Weights of a small transformer language model.
Size: width 256, 4 heads of 64, MLP 704 SwiGLU, 19.2M parameters.
Architecture: RMSNorm before each block, no biases in attention or MLP, untied embeddings.
Training: a variant of Muon for these matrices, 554M tokens.
MLP neurons of a small language model. Each row is named by its layer, matrix (gate and up: input weights) and neuron, and shows model dimensions 160-223. Each number is 200 + 30 x the weight over its row's rms, rounded and kept within 0 to 999. A neuron's up and down rows have the sign that makes its largest values positive.
Before each neuron's rows, "fires in" lists the words (lower case) most often at its 100 highest values on Wikipedia text that the model never trained on. A number after a token or word is its count.

fires in: "of" 25, "about" 18, "in" 9, "to" 5, "as" 5, "for" 4
L12.gate173,160,182,175,173,202,162,171,170,195,216,215,193,196,247,207,236,188,178,210,192,211,158,157,171,256,194,177,219,188,202,210,194,209,202,234,235,184,192,177,200,215,218,201,163,142,242,167,222,173,139,238,236,197,181,144,203,253,209,248,193,248,208,166,191
L12.up173,219,193,166,252,135,180,167,168,193,147,212,191,208,161,129,198,179,210,184,161,193,196,183,235,249,178,204,138,155,196,264,185,166,200,221,148,152,203,180,196,203,205,151,230,158,156,182,190,192,141,188,199,198,207,113,217,217,179,221,175,254,220,223,172

fires in: "to" 24, "of" 9, "also" 7, "not" 7, "and" 6, "always" 4
L12.gate385,148,163,185,207,208,214,152,191,274,214,245,254,158,216,183,239,166,205,165,204,194,202,194,170,218,171,166,215,240,133,203,206,237,206,189,209,168,159,197,244,226,207,160,204,201,224,202,158,202,190,172,273,238,194,210,249,222,179,162,175,242,196,151,236
L12.up385,161,191,173,211,216,211,147,144,211,189,208,168,196,210,193,253,160,206,228,155,187,191,191,130,183,152,145,266,230,166,195,199,212,215,197,178,186,211,157,250,196,194,162,268,185,206,215,178,245,218,200,210,210,212,225,182,217,200,174,214,185,158,150,216

fires in: "in" 47, "connecticut" 6, "eugene" 5
L15.gate476,171,225,187,231,231,165,182,158,196,251,210,230,193,113,177,215,272,242,171,203,236,231,216,226,214,225,231,181,223,193,247,236,220,244,218,192,223,229,180,189,231,218,189,205,198,203,205,182,184,239,195,135,214,212,242,204,228,210,194,220,221,204,190,194
L15.up476,269,252,250,258,236,151,169,172,198,219,177,246,174,167,184,185,232,200,181,190,241,209,221,226,143,152,197,225,224,134,226,200,217,196,221,190,182,185,190,193,224,172,180,223,178,201,278,207,222,153,208,175,194,237,218,227,186,210,148,244,201,181,224,226

fires in: "team" 34, "player" 7, "club" 6, "game" 4, "they" 4
L10.gate414,211,188,204,247,229,246,180,174,208,164,189,232,194,203,154,185,126,157,205,211,213,196,194,235,207,200,180,228,241,226,209,180,201,201,244,221,165,169,146,218,138,217,159,197,158,181,213,197,207,187,202,218,230,215,221,177,230,253,213,193,221,140,183,225
L10.up414,153,197,229,214,262,238,196,157,193,154,199,207,175,282,162,212,237,251,215,227,201,233,230,264,190,172,181,224,184,227,229,233,173,192,186,245,227,231,214,193,241,222,174,225,195,175,193,213,208,234,224,211,191,220,191,202,179,204,196,183,240,169,215,201

fires in: "award" 15, "character" 9, "culture" 9, "awards" 8, "title" 8, "organized" 6
L2.gate275,182,181,174,208,182,188,212,237,192,166,263,214,216,227,225,166,129,204,236,177,181,224,204,166,235,185,177,191,237,152,214,153,186,275,226,159,192,263,199,174,228,209,204,219,216,175,194,144,214,211,219,238,195,205,187,151,190,206,186,194,191,221,202,197
L2.up275,189,208,187,229,183,220,204,217,258,183,226,168,215,212,161,194,154,211,247,186,201,198,208,198,224,189,198,192,190,170,234,133,181,203,224,166,219,160,245,152,227,240,203,266,196,165,176,178,224,263,232,214,187,212,201,174,232,187,203,208,184,163,173,178

fires in: "a" 71, "awards" 4, "actions" 4
L17.gate328,233,206,224,194,209,201,200,194,169,164,241,206,145,144,183,226,185,152,188,233,188,188,170,154,263,159,217,268,216,240,172,190,181,250,155,181,219,212,232,239,195,173,183,184,227,260,154,191,185,219,182,197,216,196,194,184,251,189,198,160,220,158,164,207
L17.up328,185,211,204,163,179,216,240,171,239,159,184,238,176,224,178,228,154,194,204,220,229,205,199,149,229,224,160,193,217,229,234,151,180,237,222,160,185,209,161,264,194,192,205,189,158,167,188,230,221,231,150,228,222,181,190,273,234,150,205,203,244,176,148,222

fires in: "in" 55, "on" 27, "granted" 4
L12.gate108,166,163,184,250,216,190,177,213,240,190,201,157,207,219,228,220,208,222,194,156,170,199,180,171,214,158,214,193,268,202,206,241,212,194,193,225,206,197,254,186,181,227,231,194,157,225,198,188,196,191,176,155,209,182,210,207,200,216,162,134,206,165,228,240
L12.up108,211,178,188,235,167,232,216,167,204,166,201,175,183,176,185,171,142,201,202,205,172,182,169,239,224,231,225,173,195,226,196,190,164,229,134,186,208,210,164,200,214,160,236,204,253,156,174,196,215,213,159,269,239,167,191,243,195,231,191,160,208,182,209,146

fires in: "of" 27, "to" 18, "winter" 7, "early" 7, "sunday" 5, "latter" 4
L11.gate309,172,206,150,199,172,187,207,192,279,180,188,245,162,204,204,189,237,254,215,225,211,171,172,244,201,227,210,267,199,183,218,150,199,219,201,204,173,203,191,206,194,210,220,217,249,196,285,229,219,240,162,242,237,225,177,225,164,218,215,187,220,183,157,190
L11.up309,181,199,207,222,184,190,225,177,266,175,151,233,128,240,183,147,175,182,170,201,151,184,245,240,171,275,203,223,186,207,238,154,212,217,192,178,186,185,183,220,181,145,187,187,200,191,200,209,236,215,240,111,177,210,201,188,215,262,199,160,158,184,152,169

fires in: "high" 45, "low" 8, "highly" 6, "highway" 6, "highways" 5, "utc" 4
L15.gate414,218,194,187,153,229,178,189,221,226,233,214,199,218,204,218,286,221,223,235,152,193,155,211,235,171,201,206,232,247,215,177,275,159,220,216,220,191,265,226,214,237,269,185,192,223,191,236,175,231,218,140,167,185,183,232,172,197,194,207,214,258,195,132,189
L15.up414,258,194,235,151,222,198,205,182,200,191,197,187,156,143,166,223,226,238,230,182,195,178,196,183,166,174,256,200,210,198,153,271,170,121,211,194,249,254,201,233,222,223,101,163,184,200,201,201,188,232,227,182,182,139,200,157,226,195,154,258,204,209,220,204

fires in: "of" 40, "in" 20, "on" 13, "from" 8, "and" 5
L15.gate515,169,210,215,250,219,187,209,148,174,177,180,278,166,148,201,202,227,202,170,207,224,239,179,251,217,253,167,164,205,186,218,211,186,272,213,155,238,207,218,161,162,189,227,182,197,235,218,193,156,180,152,187,199,183,245,239,190,217,180,183,184,227,214,165
L15.up515,233,218,188,210,207,195,205,191,181,211,209,217,138,160,211,211,213,180,131,217,164,185,166,209,200,182,177,170,206,206,219,199,231,151,139,235,197,227,199,158,244,149,174,231,238,258,260,203,236,226,189,225,174,177,233,162,234,199,184,189,211,155,225,224

fires in: "has" 21, "had" 15, "have" 9, "was" 6, "received" 4, "a" 4
L17.gate318,198,159,208,220,206,167,219,198,235,204,226,191,195,192,256,194,228,160,231,255,201,199,236,242,260,214,223,200,183,237,151,172,203,214,249,207,156,241,224,203,172,196,203,191,202,216,193,203,144,148,202,221,160,148,239,247,203,149,149,211,173,209,187,205
L17.up318,182,139,213,176,209,212,171,219,210,254,182,246,223,269,214,164,221,177,206,171,240,181,183,179,179,235,142,234,226,219,196,190,219,177,196,226,172,215,258,235,187,244,146,183,237,183,174,198,220,179,229,218,248,176,248,239,206,221,185,214,194,195,242,170

fires in: "and" 61, "to" 6, "or" 6
L12.gate632,190,213,249,235,215,178,211,194,234,214,207,192,177,167,172,241,216,191,213,204,223,231,212,191,192,162,209,259,218,185,230,274,228,248,186,214,207,115,244,233,196,169,226,192,173,189,221,213,190,179,168,205,291,208,250,198,253,196,232,201,230,189,209,258
L12.up632,188,226,169,238,219,192,185,180,168,202,181,225,143,211,245,179,208,162,218,184,204,236,277,198,190,241,188,240,191,215,223,161,217,239,201,198,192,168,145,197,191,167,208,176,183,174,196,184,243,196,195,196,217,235,216,137,199,262,240,205,231,189,234,217

fires in: "medal" 19, "competition" 17, "championships" 9, "cup" 8, "event" 7, "games" 5
L3.gate293,206,225,174,256,191,167,200,209,155,156,136,149,207,164,161,132,161,194,213,168,230,186,215,146,215,195,250,232,231,119,166,172,196,227,167,190,151,180,187,157,224,225,218,193,194,156,196,147,217,196,160,209,124,164,197,227,193,195,201,200,261,244,209,175
L3.up293,226,168,204,214,206,174,199,217,199,219,129,235,249,201,208,185,218,198,231,176,235,154,180,146,209,203,259,211,191,107,160,156,172,225,221,173,212,203,213,163,179,234,206,178,164,213,237,120,242,250,186,179,112,165,169,215,175,271,183,208,244,246,200,170

fires in: "medal" 22, "award" 17, "championships" 11, "awards" 8, "olympic" 8, "olympics" 7
L3.gate503,220,145,214,179,185,197,178,217,198,210,225,203,257,229,197,172,171,200,240,175,209,183,182,174,230,171,178,196,202,224,234,183,162,225,201,196,158,193,243,194,209,252,168,144,168,231,166,150,221,227,184,124,158,196,223,178,161,208,209,209,196,232,199,209
L3.up503,215,227,235,227,183,154,201,230,196,158,191,150,252,197,245,174,254,198,178,179,210,135,194,188,181,243,215,201,157,153,198,208,220,195,194,222,170,169,209,215,163,227,198,213,181,174,186,163,174,216,248,148,168,161,181,158,190,173,188,165,219,192,144,223

fires in: "high" 31, "small" 12, "low" 7, "mountain" 6, "highway" 4
L2.gate0,197,178,194,199,202,160,155,98,200,247,251,208,187,198,220,242,163,160,254,206,223,217,269,216,261,225,227,219,238,177,234,219,188,224,190,191,176,226,175,183,254,213,156,228,193,226,203,178,208,227,228,202,192,127,212,200,185,190,162,201,218,162,155,219
L2.up0,237,204,200,158,165,164,216,212,199,228,171,204,176,188,208,227,218,177,219,222,241,165,232,220,220,168,268,212,240,160,212,243,250,197,223,208,217,175,213,156,219,211,187,220,184,159,219,192,187,239,163,207,205,207,238,173,231,178,226,200,176,162,189,213

fires in: "to" 81, "not" 4
L15.gate53,169,214,215,260,177,203,214,183,222,181,216,222,205,182,188,210,196,199,175,191,163,195,195,155,179,172,166,199,228,173,252,236,127,227,157,269,147,169,223,202,230,188,213,222,155,179,261,159,181,286,175,244,219,200,235,257,169,201,197,231,245,226,171,220
L15.up53,173,158,173,254,179,180,218,184,174,177,195,241,209,205,232,197,155,150,170,176,213,214,201,213,173,218,206,200,226,204,223,176,229,251,225,243,233,145,196,228,226,203,154,188,179,153,196,195,284,228,180,235,229,199,230,239,182,156,188,235,214,213,130,234

fires in: "have" 38, "had" 30, "has" 18, "having" 5
L6.gate640,236,145,244,205,208,188,236,173,176,205,207,190,228,240,206,190,235,214,201,221,239,200,173,259,156,180,230,251,193,216,186,209,165,158,190,179,227,240,182,140,209,195,164,198,202,224,170,213,185,141,184,264,197,185,179,252,208,219,201,167,179,160,206,272
L6.up640,220,184,197,189,232,227,214,185,165,183,182,250,255,200,192,177,239,189,150,231,233,195,260,273,202,241,196,165,232,201,198,188,177,138,130,186,201,237,166,163,116,193,166,204,210,222,169,183,248,165,192,234,217,145,188,227,223,214,184,208,157,170,219,213

fires in: "a" 60
L15.gate606,189,220,212,226,195,245,189,181,215,175,203,214,205,230,232,215,182,204,228,225,206,181,201,145,184,202,187,175,133,197,168,159,181,214,172,204,208,206,196,232,172,223,114,235,210,241,172,209,209,187,232,162,239,220,235,212,179,196,175,198,209,203,179,273
L15.up606,150,254,160,197,199,174,213,175,168,173,227,226,212,196,246,199,196,152,228,221,208,192,134,155,262,238,227,156,222,220,218,175,191,194,177,174,221,252,197,246,176,143,176,210,218,222,208,193,222,206,194,180,170,201,208,253,177,157,240,203,218,238,196,223

fires in: "to" 29, "about" 7, "of" 6, "discovers" 4, "from" 4, "in" 4
L11.gate611,135,208,232,234,263,214,242,220,234,254,201,183,131,198,175,205,222,207,160,171,182,221,204,229,206,230,241,238,227,140,179,200,268,230,234,211,172,182,196,141,173,247,163,174,259,172,210,162,191,182,199,188,205,194,148,153,233,262,180,211,237,180,211,212
L11.up611,184,207,239,213,276,187,208,214,202,220,220,181,171,205,193,190,237,175,157,211,220,171,227,200,220,201,176,236,194,171,159,191,217,208,232,201,169,215,178,131,231,220,145,222,183,188,187,167,226,197,210,194,114,186,168,232,200,187,160,206,191,191,218,249

fires in: "a" 56, "actions" 4, "mediterranean" 4
L15.gate91,203,240,209,177,228,193,193,169,178,176,175,261,205,198,156,149,242,201,189,172,188,193,206,193,189,176,180,225,153,241,268,204,222,212,238,130,209,242,186,233,161,223,169,197,205,165,194,215,234,258,203,228,187,217,204,234,258,170,249,206,185,195,174,201
L15.up91,255,197,204,161,215,167,203,192,142,138,186,196,195,220,239,151,183,186,206,209,215,210,171,214,254,229,217,180,157,209,213,183,184,246,213,171,260,230,180,250,141,144,249,162,251,190,223,239,214,227,207,166,175,200,150,205,198,201,198,174,220,201,206,189

fires in: "there" 27, "i" 7, "m" 5, "something" 4, "gorilla" 4, "we" 4
L6.gate563,206,200,241,168,165,267,213,165,184,216,165,166,218,187,228,239,283,173,198,226,136,179,235,272,284,201,235,166,227,276,201,212,210,202,199,194,208,159,183,208,179,141,162,246,227,201,183,215,184,176,202,221,274,137,216,186,207,188,226,143,232,209,229,185
L6.up563,189,183,205,156,219,178,210,222,187,205,158,147,214,168,204,195,250,199,195,224,181,195,185,196,193,170,256,230,199,239,206,185,195,227,230,230,192,224,221,208,172,175,169,200,236,225,165,237,202,200,194,214,256,184,199,187,205,261,200,210,277,192,255,149